{
  "n_head": 12,
  "d_mlp": 768,
  "activation": "tanh_gelu",
  "attn_scale": 0.177,
  "bias": "all",
  "init": "normal",
  "init_std_up": 0.0302,
  "init_std_down": 0.0,
  "schedule": "wsd",
  "final_lr_fraction": 0.1,
  "seq_len": 256,
  "dataset": "wikipedia_en"
}
MLP neurons of a small language model. Each row is named by its layer, matrix (up: input weights; down: output weights) and neuron, and shows model dimensions 16-111. Each number is 128 + 24 x the weight over its row's rms, rounded and kept within 0 to 255.
Before each neuron's rows, "fires after" lists the tokens most often just before its 100 highest values on Wikipedia text that the model never trained on.

fires after: " ", "-", " (", " un", "'"
L3.up175 [131 133 128 147 163 121 180 146 158 121 136  87 136 132 124 105 151 140 158 134 124 144 128 115 123 152  84 134 127 133 106 102 115 106  79 104 139 124 174 133 103 115 170 118 111 107 133 127 137 172 159 108 115 157 127 131 124  98  87 131 148 138 143 125 132 164 129  89 140 126 130 115 151 132 152 116 140 122 132 123 125 153 168 136 104 122 122 115 114 122 120 131  92 148 125 137]
L3.down175 [130 117 108 147 122 108 106 124 138 149 121 128 104 138 108 117  87 121  73 135 109 147 144  95 168 135 135 142 169 135 123 109  97 132 156  86  93 136 135 102 134 119 100 130 141 161 123 105 127  99  85 171  74 131 119 178 127 115 136 130 124 127 134 129 106  90 158 139 143  95 159 162 130 150 154 134 113  94 156 152 126  97  93 154 121 115 121 111 159 146 119 100 115 156 116 148]

fires after: " ", " U", "–", " of", " at"
L5.up192 [112 129 110 151  93 124 118 128  93  86 136 170 177 133 123 117 119 150 142 109 134 107 120 141 124 105 100 111 141 154 146  95 110 153 129 147 127 121 160 129 135 146 168 150 147 206 124 151 124 104 134 127 131  97 145 135 166 143  99  82 138  65 103 115 154 127 157 143 131 122 151 146 127 141 116 125 124 116 122 106 155 156 131 121 153 163  98 139 133 157 128  96 118 166 171 166]
L5.down192 [116 107 131 101 140 106 117 130 163 160 168 137 117 133 134 135 120 133 152 135  80 144 126 129 115 142 128 118 121 134 124 147 130 138 104 142  98 148 118 169 117 118 100 103 132  94 117 128 126 186 114 126 125 107  99 103 132  71 140 145 118 131 139 116 128 123 138  81 102 125 133 156 154 117  89 138 165 122 176 149 131 113 118 135 160 143 114  79 116  89 116 142  94 103  97 103]

fires after: " one", " E", " some", " daughter", " Ha"
L3.up204 [118 109 110 135 121 151 120 149 155 122 108 125  80 104  98  98 135 148 125 116  85 110 160  96 123 167 149 134 122 141 162 131 165 154 154 127 139 150 105 118 150 121 114 154  99 159 119  93  99 130 150 158  83 142 134 114 147  90 106 126 105 109 122 170 168 133 176 143  79 137 131 127 155 166 112 166 152  82 147 148 143 130 152 161 132 194  91 103 130  84 112 143 117  75 162 140]
L3.down204 [117 129 114 115  98 145 141 125 110 137 164 121 136 145 158 135 101 146 118 135 159  88 119 120 171 166 125 124  97 109 129 122 132 100 126 153 102  99 135 117  68 131 106 108 128  94 137 101 104 141 133 140 154  89 142 125 131 122 148 167 140 146 161  95 140 140 104 183  76 137 160 139 148 132 143 145 112 159 105 150  99 171 134 108 186 111 124 164 104  91 168 121 142 142 119 109]

fires after: ",", ".", " in", "\n"
L2.up371 [125 121 107 132 149 166 127 109 127 112 114 140 133 146 148 134  88 135 108  95 115 158  89 107 117 106  91 100 163 108  90 117 156  98 162  87 142 120 117 130 108 113 161 160 156 119  90 149 143 111 120 116 111 113 122 106 136 102 126 141 136 110 145 165 152 114 131 144 134 142 126 130 109 126 125 146 134 106 107 140 138 171 116 156 103 121 106 122 139 164  94 104 135 157 139  86]
L2.down371 [119 120 185 118 126 134 120 147 123 101 126 169 126  95 157 156 140 121 127 155 137 164  83 123  65 145 119  77 143 121 119 135 124  96  79 119 126 147 113 174 141 104 136 116 113 125 120 185 120 151 135 138 144  94 107 108 152  90 100  93 110  92 143 114  88  98 124 148 102 114  96  87 104 152 102 141 152 137 119 107  74  76 137 157 119 130 152 104 131 129 170 154 157 133 158 147]

fires after: " ", "–", " the", " for"
L5.up670 [184  89 167 106 117 116 146 146 138  89 125 151 145 156 123 123 140 121 131 130 116  92 162 116 161 101  72 142 143 130 177 137 138 114 127 106 121 131 108  92 103 117 142 147 157 124 155 139  90 157 132 130  96 131 158  91 127 115 104 104 141 133 114 105 156 114 156 163  78  83 150 105 131 160 116 103 129  96 123  96 126 135 132  85 104 153 125 150 117 163 124 140 127 111 171 121]
L5.down670 [126 128 145  93 123  78 126 103 134 124 130 135 145  88 130 105 119  79 135 125 118 149  64 120 148 128 132 122 140  95 139 144 150 125 108 146 133 120 149 134 137 147 115 166 101 147 130 132 119  94 122 110 103 134 136 102 154 112 145 150 151 146 147 174 122 137 168  97 132 104 179 125 112 140 109 103 177 148 141 141 134 105 121 167 176 147 118 107 130 100 124 138 146 108 102 108]

fires after: " the", " a", " at", " No", " The", " an"
L8.up237 [120 122 130 128  95 109 154 113 131  89  91  85 135 153 179 127 160 160  96 132 109 100  83 118 183 106 108 147 129 172 116 150 111 114 115 125 140 140 193 143 165 101 128 148 139 116 114 135 122 137 105 149 101 100 112  96 112 155 127 101 127  53 129 109 162 122 155  99 107 146  94 128 133 154 122 174 137 102 132 119 100 139  88  96 143 135 174 107 153 102 124 116 120 114 143 143]
L8.down237 [130 177 127 137 133 118 151 114 145  77 112  86 155  98 135 124 199 140 173 163 152 148 134 154 134 146 147 131 118 107 112 109 106 152 140 133  68 134 130 138 133  99 145 146 165  97  93 124 166 123 128 113 137 141 118 161 118 138 195 138 136 144 147 152 129 186 127 113 217 106 177 178 131  99 106  99 120 140  84  77 126 148 165 156 111 169 108 118 128 108 103 131 117 136 112 110]

fires after: "0", " is", ")", " to"
L8.up508 [153 116 137  77 102 120 162 113 107 127  90 138 129 148 141 114 129 135 103 120 105 149  97 151 118 133 121 134  95 145 136 129 166 132 146 121  78 123 127 117  98 163 155  99 150 129 117 143 106 170 154 109 112 112 117 159  91 142 109 118 144 128 122 175 134  85 107 147 137  73 154 128 146  93 100  81 125 180 116 176 130 118 154 139 138 112 127 137  89 111 121 140 135 111 149 135]
L8.down508 [130 113 117 138 116 118 123 149 109 109 107 134 104 120 114 130 130 123 132 115 117 166 165 144 128 122 119 129 123 157 103 131 115  89 126 131 131 125 147 115 152  91 120 132 140 148 127 121 142 150 146 110 135 148  98 139 105 122 164 145  84 133 154  81 150 127  99  97 128 119 134  95  92 148 121 107 166 139  90 115 109 158 156 124 124 156 149 115 122 136 138  96 159 197 130 107]

fires after: ".", "0", ",", " —", " |", " Board"
L3.up249 [ 88 128 148 129 149 136 155 120 133 115 126 133  83 160  66 116 121 130 155 108 144 102 149 101 144 118 145 117 146 101 146 133 155 132 142 153 129 112 138 123  65 114 111 186 157 139 144 124 132 125 135 155 120 126 118 107 138 131  99 112 101 135 102  99 158  92 120 126 124  75 178 117 145 157 168 138 166 140 106 142 112 139 177 124 126 147 146 127 146 133 111 133 114 131 141 104]
L3.down249 [166 151 133  96 127 171 168 103 135 131 137 164 130 133 111  86 139 153  88 165 110 126 151 101  62 105 129 165  99 130 127 125 145 105 170 118 175 133 103 135 139 162 123 121 132 132 175 108 146 142 128 118 102 138 128 120 107  98  99  85 114 185 131 128 146  51 178 136 141 126 119 125 147 138 142 158 114 126 117 119 160 125 165 105 154 156 106 140  81 125  84 137 101 116 123 119]

fires after: " ", " f", "-"
L2.up547 [175 114  86 136 193 163 154 155 143 136 119 133 114 150 159 132 148 133 109 172 143  84 119 103 134 110 113 155 106  96 141 133 105 127 110  66 103 125 176 120 141  99 106 107 119 168 140 157 152 140 131 123  85 136 107 128 117 142 104 156 101 116 103 107 125 110 131 158 115 130 140 168 148 142 130 167  96 101 165 100 158 130 129 129 135  83 120 127 113 144 130  98 112 126 106  97]
L2.down547 [115 106  88 106 140 124 102 118 125 129  87 160 147 128 169 133 107 114 173 135  88 140 115 113 144 134 149 123 158 134 125 138 181 102 152 127 114 105  65 127 109 142  66 137 156 162 108 133 126 115 160 133 153  93  96 118 142 142 115  89 131 107 128 122 116 121 122 144 159 173 156 136 141 137  65 143 149  67 154 124 156 106 143 114 142 149 150  87 123 113 117 125 133 107 165  83]

fires after: " "
L2.up329 [133 130 102 154 152 121 168 155 142 153 156 130 120 120 135 132 133 147 128 200 135 135 107 114 131 112 104 168 111 134 131 145  82 148 170 122  88 146 138 101 108 115 107 149 138 113  85 116  90 127 161 165 108  93 154 108 160 101 120 114 116 126 116 126 111 104 133  94 120 128 161 168 131 148 115 133 110 129 151 149 143 109 128  93 148 140 131 136 134 160 124 137 141 188  97 135]
L2.down329 [131 127 115 107 107 130  53 147  98  99 121 112 111 124  90 148 151 137 119 131 126 154 143 107 132  82 120 138 118 131 116 106 153 197  97 180 119 137 122 107 130 110 101 132 139 158 107 197 128 116 140 142 102 123 105 147 103 112 136  38 148 121 144 114 103 137 133 105 107 146 141 144 136 137 119 151 138 136 133 123  65 142  93 151 157 124 124 120 130 130 118 149 150 128 100 124]

fires after: "\n"
L8.up123 [131 127 139 107 139 139 163 114  92 101 123 106 116 118 148 136  86 119 160 130 123 124 127 116 151 139 121 126 144 148 174 113 149 126 198  96 129 128 120 119  87 131 143 112 138 143 143 114 169 143 104 117 127  88 179 116  92 102 141 148 115 135 115  88 114 160 138 146 136 150 169 134  96  88 131 154 106 154 128 138 154 136 161 133  90 151 106 153 139 129  90 141 135 137 153 127]
L8.down123 [113 154 138  95 127  96 115 127  94 144 120  46 105 147  92 151 151  84 132 128 151 179 167  79 143 136 140 126  85 104 172 101  77 138 140 149 183  87 110 126 166 103 137 125 130 129 121  99 170 110 114 114  99 156 162 107 111 175 118 182 117 145 145 147 127  98 129 143 124 120  91 131 107  82 100 125 123 125  90  98 106 131 122 115 147 105 154 127 109 142 108 118  94 122 144 136]

fires after: "\n", "-", " /", " the"
L2.up485 [ 96  97 196 119 136 187  85 122  87 137 172 128 114  94 153 125 151 143 105 134 129 208 108 114 149 131 135  89 156 125 174  93  94  95 160  99 125 114 117 141 167 146 154 152 141 112 106 149 100 131  98 139 112  96 118 126 131 147 113 142 158 137 123 102 149 119 120 145 100 110 161  84 131  99  94  99 104 121  97 136 108 119 124  99 118 187 114 156 111 138 141  97 149 160 110 146]
L2.down485 [ 82 148 165 162 135 175 136 145  90 117 149  92 113  90 162 151 122 138 100 113 131 153 115 142 136 144 122  65 101 109 109 132  98 137 141 114 162  76  97 121 135 135 145 156  87 110 106 155 142 106 149 118 156 125 103  82 125 133 132 157 141 102 159 115 136 153 149 117 123 127 119 143 168 164 149  77 146 156 104 130  88 138 123 142  98  94 130 135 128 120 137 114 158 124  73 168]

fires after: " to", " in", " for", " of", " dis", " at"
L3.up478 [138 114 107 124 119 184 156 145 162 143 119 123 115 149 102  85 113 113 157 146 139 140 110 110 125 124 111 138 121 133 151 110 134 105  95  81 104  80 105 122 127  85 106 163 107  81 133 176 129 118 130 168  92  90 106 122 106 134 115 111 147 117  91 124 129 139 157 147 113  93 167  71 147  95 107 129 167  83 151 109 158 138 126  83 110 189 162 163 167 152 119 182 109 118 102 171]
L3.down478 [ 90 121  94  62  90 159  94 123 104 154 150 135  92 105 143 135 139 137 150 148 145 139 131 149 109 168 148 120 123 146 139  99 144 155 109 111 145 155 108 145 133 144  90 119 140 139 113 153 130 132 105  60  99 145 133 143 142 117 143 118 125 123 114 162 122 157 123 156 129 118 107 146 126  98 116 116 165 134  99 115 126 157 134 128 125 121 142  94 141 127 139 168 122 117 117 136]

fires after: "1", "2", "s", "3", ".", " ex"
L3.up306 [114 136 122 122 153 115 148 161 131 117 102 178 116 147 131 144 126 114 146 149 124 157 168 112 114 120 137 133 140 120 136 127 151  85 129 180 149 163 116 139  94 104 145 135  95 130 151 133 138 109 132 104  89  91 137 136  90 159 114 107 123 127 173 139 120 134 135 171 120 189 155 125 114 183 128 149 121 137 169 117  85 159 132 145 112 140 117 131 113 122 105 128 159 145 123 141]
L3.down306 [ 98 119 106  98 137 141 124 110  97 101 144 143  81 135 135 116 176 134  91 139 150 128 185 149 140 170  69 126  93 112 118 169 129 123 138 142  85 100 164 122 120 162 134 124 138 154 145  94 121 147 138 139 112 114 128 109 100 123 164  95 147 165 130 125 121 142 156 108 153 115 133  97 127 107 139 118  82  99 150 133 132 136 110 106 165 109 130 164 100 115 105 113 134 113 126 127]

fires after: ",", " (", " and", "0", ")"
L3.up225 [139 162 106 119 149 124 173 127 115 121 120 174 123 167 133 146 137 120 137 136 124 128 131 142 122 108 136 122 144 120 133 106 161 123 149  95 146 168 166 126 162 171  83 141 152 164 144 106 145 176 163 115 108 128  98 133 140 184 123 124 100 142 162 130 133  94 118 161 112 132 105 120 117 100 144  90 159 153 127 146  90 134 134 118 147 161 120 135 114 147  66 126 117 121 105 170]
L3.down225 [106 122 102 114 140 148 115 130 152 140 115 128 128 145 107  87 110 138 150 158 123 151 101 148 128 114 107 124 155 147 113 142 103 142 131 133 125 131 138  78 141  95 129 126 159 138 108  82 106 153 102 128 125 111 146 180 160 120 185 145 101 139 119 113 128 129 144 133 100 145 108 110 118 163 112 169 102 150 175 127 137 155 138 148 123 117 113 114  90 160 124 117  76 113 138 101]

fires after: " |", " (", ",", " ", "),"
L3.up752 [141 107 108 145 131 148 173 130 134 104 147 111 135 177 103 101 109 132 163 170 153 145  96  99 120 141 140 113 146 129 123 137 145 145 119 140 129 113 166 145  75 120 128 158 101 102 138 122 123 108 157  95 133 123 128 154 117 137 103 116 131 143 110 144 120 104 104  89 113  80 136 135 145 143 103 123  93 149 116 125 144 106 186 130 129 119 121 126 141 134 117  97 143 109 129  97]
L3.down752 [122 110  99 111 147 144  76 108  91 132 126 140 133 118 129 142 122 147 100 104 138 134 169  98  80 165 149 134 151 124 133 103  80 105 160 130 128 114 106 150 106 112 127 154 145 113 128 131 136 140 128 112 166 123 145 143 149 103 167 109 117 106 146 142 121 168  91 136 131 152 108 162 114 137 127 119  63 128 150 123 142 161  82 157 155  83  82 109 104 122 120 135 135 128 153  75]

fires after: " one", " number", " some", "%", "k"
L2.up443 [102 134 154 158 160 137  84 132 135  95  99  65 121 133 140 145 137 117 143 108 163 102 118  66 111 102 147 131 109 128 142 130 138 128 139 129 163 169 123 120 116 122 109 186 131 149 165  95 149  86  93 164 143 128 137 161 104  92 161 154 131 132 134 109 154 137 124 118  87 107 112 122 141 115 173 146  84 107 121 129 169  96 124 129 155 113  92 130 135 100 136 109  79 153 154 145]
L2.down443 [121 111 132 137 172 126 140 132 120 144 137 100 149 111 127 122 124  94 164 118 104 130 119 127  99 144 114 104  97 112 128 142 124 117 137 116 118  65 145 111  80 155 154 115 125 167 113 148 150 114 160 118  82 100 146 129 110 150  92  85 155 133 149  95 137 161  98 124 158 151 108 131  95 124 110  97 111 107  96 182 116 126  82 130 137  70  86 146 151 140 131 131 103 136 119 106]

fires after: "1", "7", "2", "8", "9", "t"
L3.up573 [ 86 158 162 147 157 115 179 110 172 131 109 137 137 108  83 101 139 104 147 105 135 143 135 135 109 126 138 113 150 119  91 118 172 117 124 184 119 154 120 160 126 138 111 130 149 133 118 120 126 104 140 138 125  95 144 121 102 135  90 120 131 113 144 116 124 138 115 120 103 112 163  96 137 132  98 139 146 137 121 151 122 109  72 112  90 151 118 164 111 148 114 151 140 128 134  66]
L3.down573 [149 179 135 127  88 131 123 156  97 154 121 138 122 161 131 153  93 131 165 173 100 134 128 146 149 129 130 129 163 150 149 120 102 134 154  91 165 113 145 151 105 162 127 143  95 127 117  79 139 165 134 164 124 133  90 136 143 152 154 111 153 165 142 144  98  57 111 110 143 138 137 136 154 127 120 105 129 156 110 134 124  97 119 129 178 103 128 128 108 118 132 130 138 133  74 153]

fires after: " de", " un", " dis", " ex", " be", " pre"
L3.up512 [160 143  97 155 170 155 133 125 166 123 100  91 118 124 120 138 133 112 118 184 131 130 133 126 130 111 106 127 150 147 122 115 122 124 136  89 145 136 120 109 171 161 152 150 132 124 182  97 139 122 129 172 132 123 121 129 125 116 145 111 125 150 135 101 157  93 108 131 147  90 150 127  94 179 126 131 131 115 108 116 126 160 154 122 112 170 101 133 121 134  80 163 138 157 136 141]
L3.down512 [133 108 127 121 105 125 134  71  99 131 119 128  90 148  92  95 110 143 104 160 145 127 137 135 111  98 175 113 156 164  97 108 168 132  80 109 168 175 138 143 109 121 137 158 136  72  97 122 139 111 100 129  88 107  86  95 116 133 132  87 118 114 171 154 117 130 119 101 131 126 156 139 102 104 170 178 128 137 151 123 129 126 157 149 118 155 164  88 148 124 136 110 143 137 126 140]

fires after: "0", "8", "5", "7"
L5.up452 [ 53 174 152 144  91 179 105 116 137 135 133 112 129 149 137 155 125 123 137 114 121 133 111  94 103  80 143 112 142 189 123 117 178  78 104 162 145 153  89 116 137 146 112  98  85 159  96 103 153 146 113 152 138  89 131 145 111 130 140 126  90 119 139 119 143 155  86  81 112 112 142 149 108 151 153 173 161 152 144 121  98 126 111 140 138 155 168 134  94 144 101 109 146 113 123 160]
L5.down452 [125 138 100 122 126 136 112 115 132 150 164 157 157 139  89 165 140 124 179 121 152 171 160 137 131 128 120  81  73  84 117 139 136 135 122 110 164 102 145  99 148 110 146 134 110  71 102 111 114 119 143 151 122 177 123 115 145 134 126 165 140 125 104 144 114 149  95  60 128 120 130  85 100 122 104 118 125 157 125 131 112 103  88 142 101  84 124 159  47  99 119 112 149 162 176 120]

fires after: " the", ".", " and", " The", " had", "7"
L8.up560 [125  83 154 114 151 161 132 117 143 135 135 119 121 148 163 106 155  97  88 137 118 119  43  98 169 161  96 110 113  76 155 127 176 153  82 103 164 186 117 108 126 100 142 112 117 144 128 138 106 132 127 182  97 173 116 114 136 149 113 157 120  76 105 111 152 118 166 110 142 112 151 127 157 144 103 150 157  96 138 133 126 123 126 141 168 124 116 150  92 103 119 121 105 133 106 104]
L8.down560 [111 134 169 101 120 130 156 109 121 126 157 105 148 109 135 142 129 133 125 117 111  77 166  80 152 157 145 110 139 103 160 140 123  86 128 157 102 135  82 116  99 143 137 135 123 171 155 122 151 165 114 127 175 159 122 142 126 102 144 187 118  98 178 129 137 108 116 101 108 133 161 112  63 141 108 133 166 103 134 159 139 140  99 145 137 134 157 112  94 105 137 139 143 137 177 114]

fires after: "'", " of", " for", " Mr"
L3.up75 [120 138 121  72 130  76 114 119 112 174 110 112 127 113 111 139 166 132 136 124  86  82 172 115 144 185 119 112 119 132 117 186 179 129  87  94 152 113 117 149 130 131 101 128 127 147 132 179 118 181 139 149  85  84 101 144 126 163 143 130 144 189 149 144 124 190 112 137 110  96 114 125 141 116 112 179 102 115 116 143 145  80 172 147 144 125 142 137 140 134 177 106 123 141 122 135]
L3.down75 [142 171 126 158  72 171 118  85 136 108 142  90 104 109 171  68 126 126 132 121 100 119 132 135 136 115 127 157 170 183 169 111 186 138  86 126 157 144 131 215 129 126 100 123 154 148 143 148  93 142 130 103 128 138 136 111 119 146 108 114 141  82 116 130 118  65 140 121 122 135 151 154 112 125 110 115 109 162 151 138 144 121 114 114 138 108 103 129 121 128 144 120 171  99 155 135]

fires after: " one", "%", " some", " all", " two", "\n"
L3.up86 [125 127 114 144 124 149 173 154 162 128 136 120 120 129 145 121 123 154 125 127 118 115 131 135 120 128 150 119 123 124 128 109 171 152 170 136 139 132 150 148 130 111 125 135 155 167 142 120 107 122 117 105 111 149 163 133 108 113 135 123 135 114 128 114 147 181 157 138 125 135 115 103 159 133 127 147 151 150  89 142 148 142 134 156 146  64  30 127 153 120 134 105 109 114 166 150]
L3.down86 [137 159 136 103 100 108 137  90 125 147 142 149 118 133 126 118 117 134 137 130 102 120 105 107 121 105 129 137 122 113 115 130  98  88 148 171 141 117 116 103 137 158 109 105 134 107 119 175 118 136  94 145 120 130 151 119 111 115 117 114 148 157 132 156 125  86 169  85 118 128 120 145 130 154  97 171  96 104 121 163 150 129 115 149 132 163 158 129 122 125 104 122 117  70 126 108]

fires after: "2", "5", "1", "0", "6", "8"
L2.up640 [177 132 123 105  65 162 124  95 145 157 112 132  85 127 118 114 128 103 128 124 152 126 147 116  91 138 128 150 135 133 116 164 129  77 116 137 118 118 143 154 162 128 124 150  96 127 102 164 124 136 153 168 141  94 131 111 123 111 137 163 132 122 133 123 136 107 159 163 122 156 119 136 127 129 133 115 128 108 108  93 162 118 146 119 107 144 114 132  98 113 131 152 153 121 110 121]
L2.down640 [105  98 113 129 121 102 114 135 122 189  94 150 131 158 145 109  84 110 104 109 111 124 126 149 113 113 149 135 152 111  81  75 191  95 116 127 129 127 129 124 159 154 136 127 166 109 155 111 143 119 112 146 121 129 117 121 147 140 123 125 121 135 137  98 135 113 103 107 112 146 124 101 126 109 115 122 145 138 104 101 133 136 149  97  89 135 136 118 130 156 180 163 105 138 129 107]

fires after: "\n", " part", "|"
L2.up502 [166  79 142 105 115 174 153 150 133 127 145 146 136 121 107 137  97  92  95 131 147 131 123  81 149  85  99 130 160 137 145 158 120  85 137  70 121 132 113 102 130 136 132 171 121 148 142 115 166 148 124 149 115 111 150 141  98 101  97 147  95 118 183 109 151 144 151 159 129 144 126 169 112  96 152 166 144 103  90 117 124 105 116 136  70 120 167 134 123 134 121 109 151 122 130 151]
L2.down502 [138 130 126 162 130 103 161 135  98 130  97 156 123 130 172 102 105 169 105 118 144 156 148 161 102 166 136 125 114 128 145  91 130  91 146 126 151 137 161 107 138 103 137  97 127 135 126 148 161 133 123 121 133 153 133  93 139 130 122 140 155 154 159 162 153  99 101 129  85 144 115 129 132 128 143 141 156 141 145 113 125 114 139 164 112 116 112 112 109 152 101 149  90 132 147 141]

fires after: " the", " The"
L2.up92 [107 117 156 142 127 140  97 135 122 111 136 137 114 116 127 114 129 146 126 114 143 134 167 110 162 141 149 107  86 101 131  90 179 112 130 117 106 101 123 158 113 114 155 136 165 145  93 132 104 121 126 117 136 137 131 142 112 147 118 100 132 136 150 166 104 133 173 155 191 106 120  78 150 115 147 116 117 184  96 142 117 123 128 165 172 104 163 114 112 164 152 154 117 134 164 132]
L2.down92 [121  88 119 135 141 151 139 125 122 109 143  96 142 152 175 114 167 127 137 139 103 107 126 138 143 110 139 131  99 120  77 147 140 110 110 128 132 140 108 106 119 161 118 131  71  97 116  87 116 136 123 163 127 128 144 148 175  84 146 126 140 132 141  90  85 172 120 116 131  63 131 141 155 151 141 112 120 132 139  86 105 120 120  95 115 113 122 164 106 117 131  96 122 142 145 133]

fires after: " ", " (", " of"
L3.up179 [138 136 124  73  95 110 123 141 141  94 124 175 114 194 142 129 104 102 116 121 169  97  85 138 132 119 118 128 145 142 124 144 133 152  97 120 150 135 164 132 148 107 135 144 134 159 119 130 101 149 167 131 106 115 140 145 160 155 132 122 119 107 136 183  94 142 117 119 127 127 138 127  99 105  89 114 111 168 128 102  83 112 121 142 100 172  82 142 137 158 116 104 137 121 106 175]
L3.down179 [133 139  94 107 142 187  94  95  98  96 143 104  97  99 135 127  78 150  97 124 119 155 124 117 128 177 123 139 163 131 135 150 115 136 160 159 131 149 111 136  81 164 195 123 127 107 140 140 147 130 142 114 129 118 151 161 102 112  84 123 130 118 120 120 110 123 120 125 127 163 113 150 141 138 128 152 121 143 130 149 181 157 117 108 153 114 112 104 136 109 117 151 148 130 142 148]

fires after: "°", "0", "1", "\n", "″", "2"
L2.up405 [143 162 163 130  72 152 120 115 115 146 145 135 141 109 121 142 150 114 143 108 155 133 115 138  75 159 156 109 133 142  98 162 114 104 128 136 173 109 117 158 164 121 150 128 135 108 179 120 150 139 113  99 160 105 104 104 116 106 154  96 152 140 145 112 140 116 123 138 134 108 134 140 159  90 139 147 139 146 103 152 133  92 152 129 143 103 112 151 141 115 155 139 168 112 143 141]
L2.down405 [123 117  98 106 139 111  95 100 156 143  70 122 102 134  98 117 155 143 193  95 115 116 145 152 137 118 150 145 109  86 131  93 134 143  85 119 165 123 144  78 156 138  99 131 125 137 109 136 142 140 122 129  85  61 117 122  61 115 134 162 156 159 110 125 104 151 127  97 131  92 126 130 168 170 131  86 107 160  98 139 153 113  75 124 135 134 153 149 118  97 118 169 114 114 120 131]

fires after: "0", "2", "7", "1", "3", "4"
L2.up301 [135 157 162 105 121 147 145  76 120 125 113 115 118 157  78 129 182 125 150 127 174 113 131 170 113 147 109 155 104 132 148 114 128 120 123 159 137 163 130 158 115 116 138 108 118 123 160 103 150 119 166 146 140  88  92 158 105 120  84  85 124 120 140 110 132 161 134 131 113 156 139 150 128 167 112 162 130 131 122 121 132 118 157 113  81 168 126 120 112 115 145 112 163 102 103 125]
L2.down301 [144 116  95 131 109 101 136 112 113 108 144 158 119 149  78  95 123 126 136 116 114 169 177 135 137 135 152 111 135 113 140 132 131 138  90 121 160 162 133  42 136 110 181 111 112 129 174 128 161 131 121 156 134  93  85 160 153 170 135 105 173 102 130  89 147 108 135 125 102 118 124 135 136 110 134 139 145 191  95 111 141 161 130 138 123 138 122 169 123  98 108  98 110 123 115 136]

fires after: "-", "\n", " dis", " be"
L2.up373 [135 109  87 103 147 151 166 110 115 137 133  99 135 117  88 156  94 102 109 173 167 177 102 154 166 112  90 131 126 111 132  93 129 128 136 121 141 126 140 133 144 116 136 153 163 122 168  86  80 119 159 126 116 143 122 120 128  89 150 122 140 127 139 131 123 125 146 158  88 112  85 123 121 153  96 108 176  99 126 125 144 135 156 118 105 132 144 128 131 147 144 119 131 112 169  98]
L2.down373 [177 151 145 141 136 142 162 101 136 151 118 148  76  71 134 156 162 130 118 159 126 136  89 150 109 160 139 116 132 120 122 121 134  83  89 148 119 140  95 119 120  95  86 144  96  63 114 101 150 169 108 111 117 126 118 109 157 113  98 129 121 125 136 117 118 117 156 129  94  99 175 136 165 143 107 153 127 165 129 119 119 131 146 142  94  94 120  83 142  99 146 102 127 123 105 151]

fires after: " ", " (", "-"
L2.up304 [158  88 165 128 101 156 122 136 155 134 143 122  99 110 147 127 138 137 116 108 139  88 120 150 156 125 124 135 184 133 133  86 132  81 114 108 151 145 175 147 186 121 104 105 156  85 151 143 146 100 104 130 148 110 133 166 101 162 162 107 138 120 109 128 171 127 154 136 141  88 130 140 136  98 119 104 100 114 138 147 154  97 106 125  73 154 132  98 123 138 109 135 173 107 129 108]
L2.down304 [151 151 123 130 145 158 164 121 143 149 142 126 105 126 129 111 120 123 124 119 152 135 108 125 164 117 125 109 105 194 124  67 101 142 128 119  82 102 157 152  78 132 151 131 130 107 113 115 101 143 148 123 131 118  85 132  86 138 115 127 152 123 146 136 114 147 112 125 122 136 158 120  85 117 117 141 150 160  95 140 117 114 123 126 151 127  80 131 107 105 120 179 173  88 116 173]

fires after: " ", "–", "==", " The", " |", " ("
L8.up767 [105 112 141 129 122 139  90 130 108 108  90 113 123 130 178 147 133 137  96 123 142 131 136 124 149 117 113 120 142 121 102 142 147 116 115 131 153 121 145 167  92  98 154 118 121 108 158 133  93  99 129 127 129 165 125 133 116 143 139 126 179 119 147 152 115 106 101 105 113 115 138 129 143 136  97 103 143 115 112 120 151 131 162 148  98 111 153  94 131 145 162 138 109 139 153 128]
L8.down767 [166 145 148  87 138 119 153  89 128 152 123  82 107 135 115 104 178 126 157  88 139 138 149  92 140 139 109 106 127 128 155 116 127 131 114 110  90 104 117 113 113 125 119 113 141 127  90 128 146 132 107  92 126 100 122 172 133 110 188 129 137 129 136 145 118 152 142 125 133 145 120 134  77 159  97  43 135 137 134 107 105 136 132  84  96 147 134 121 105 156  81 114 120  95 119 103]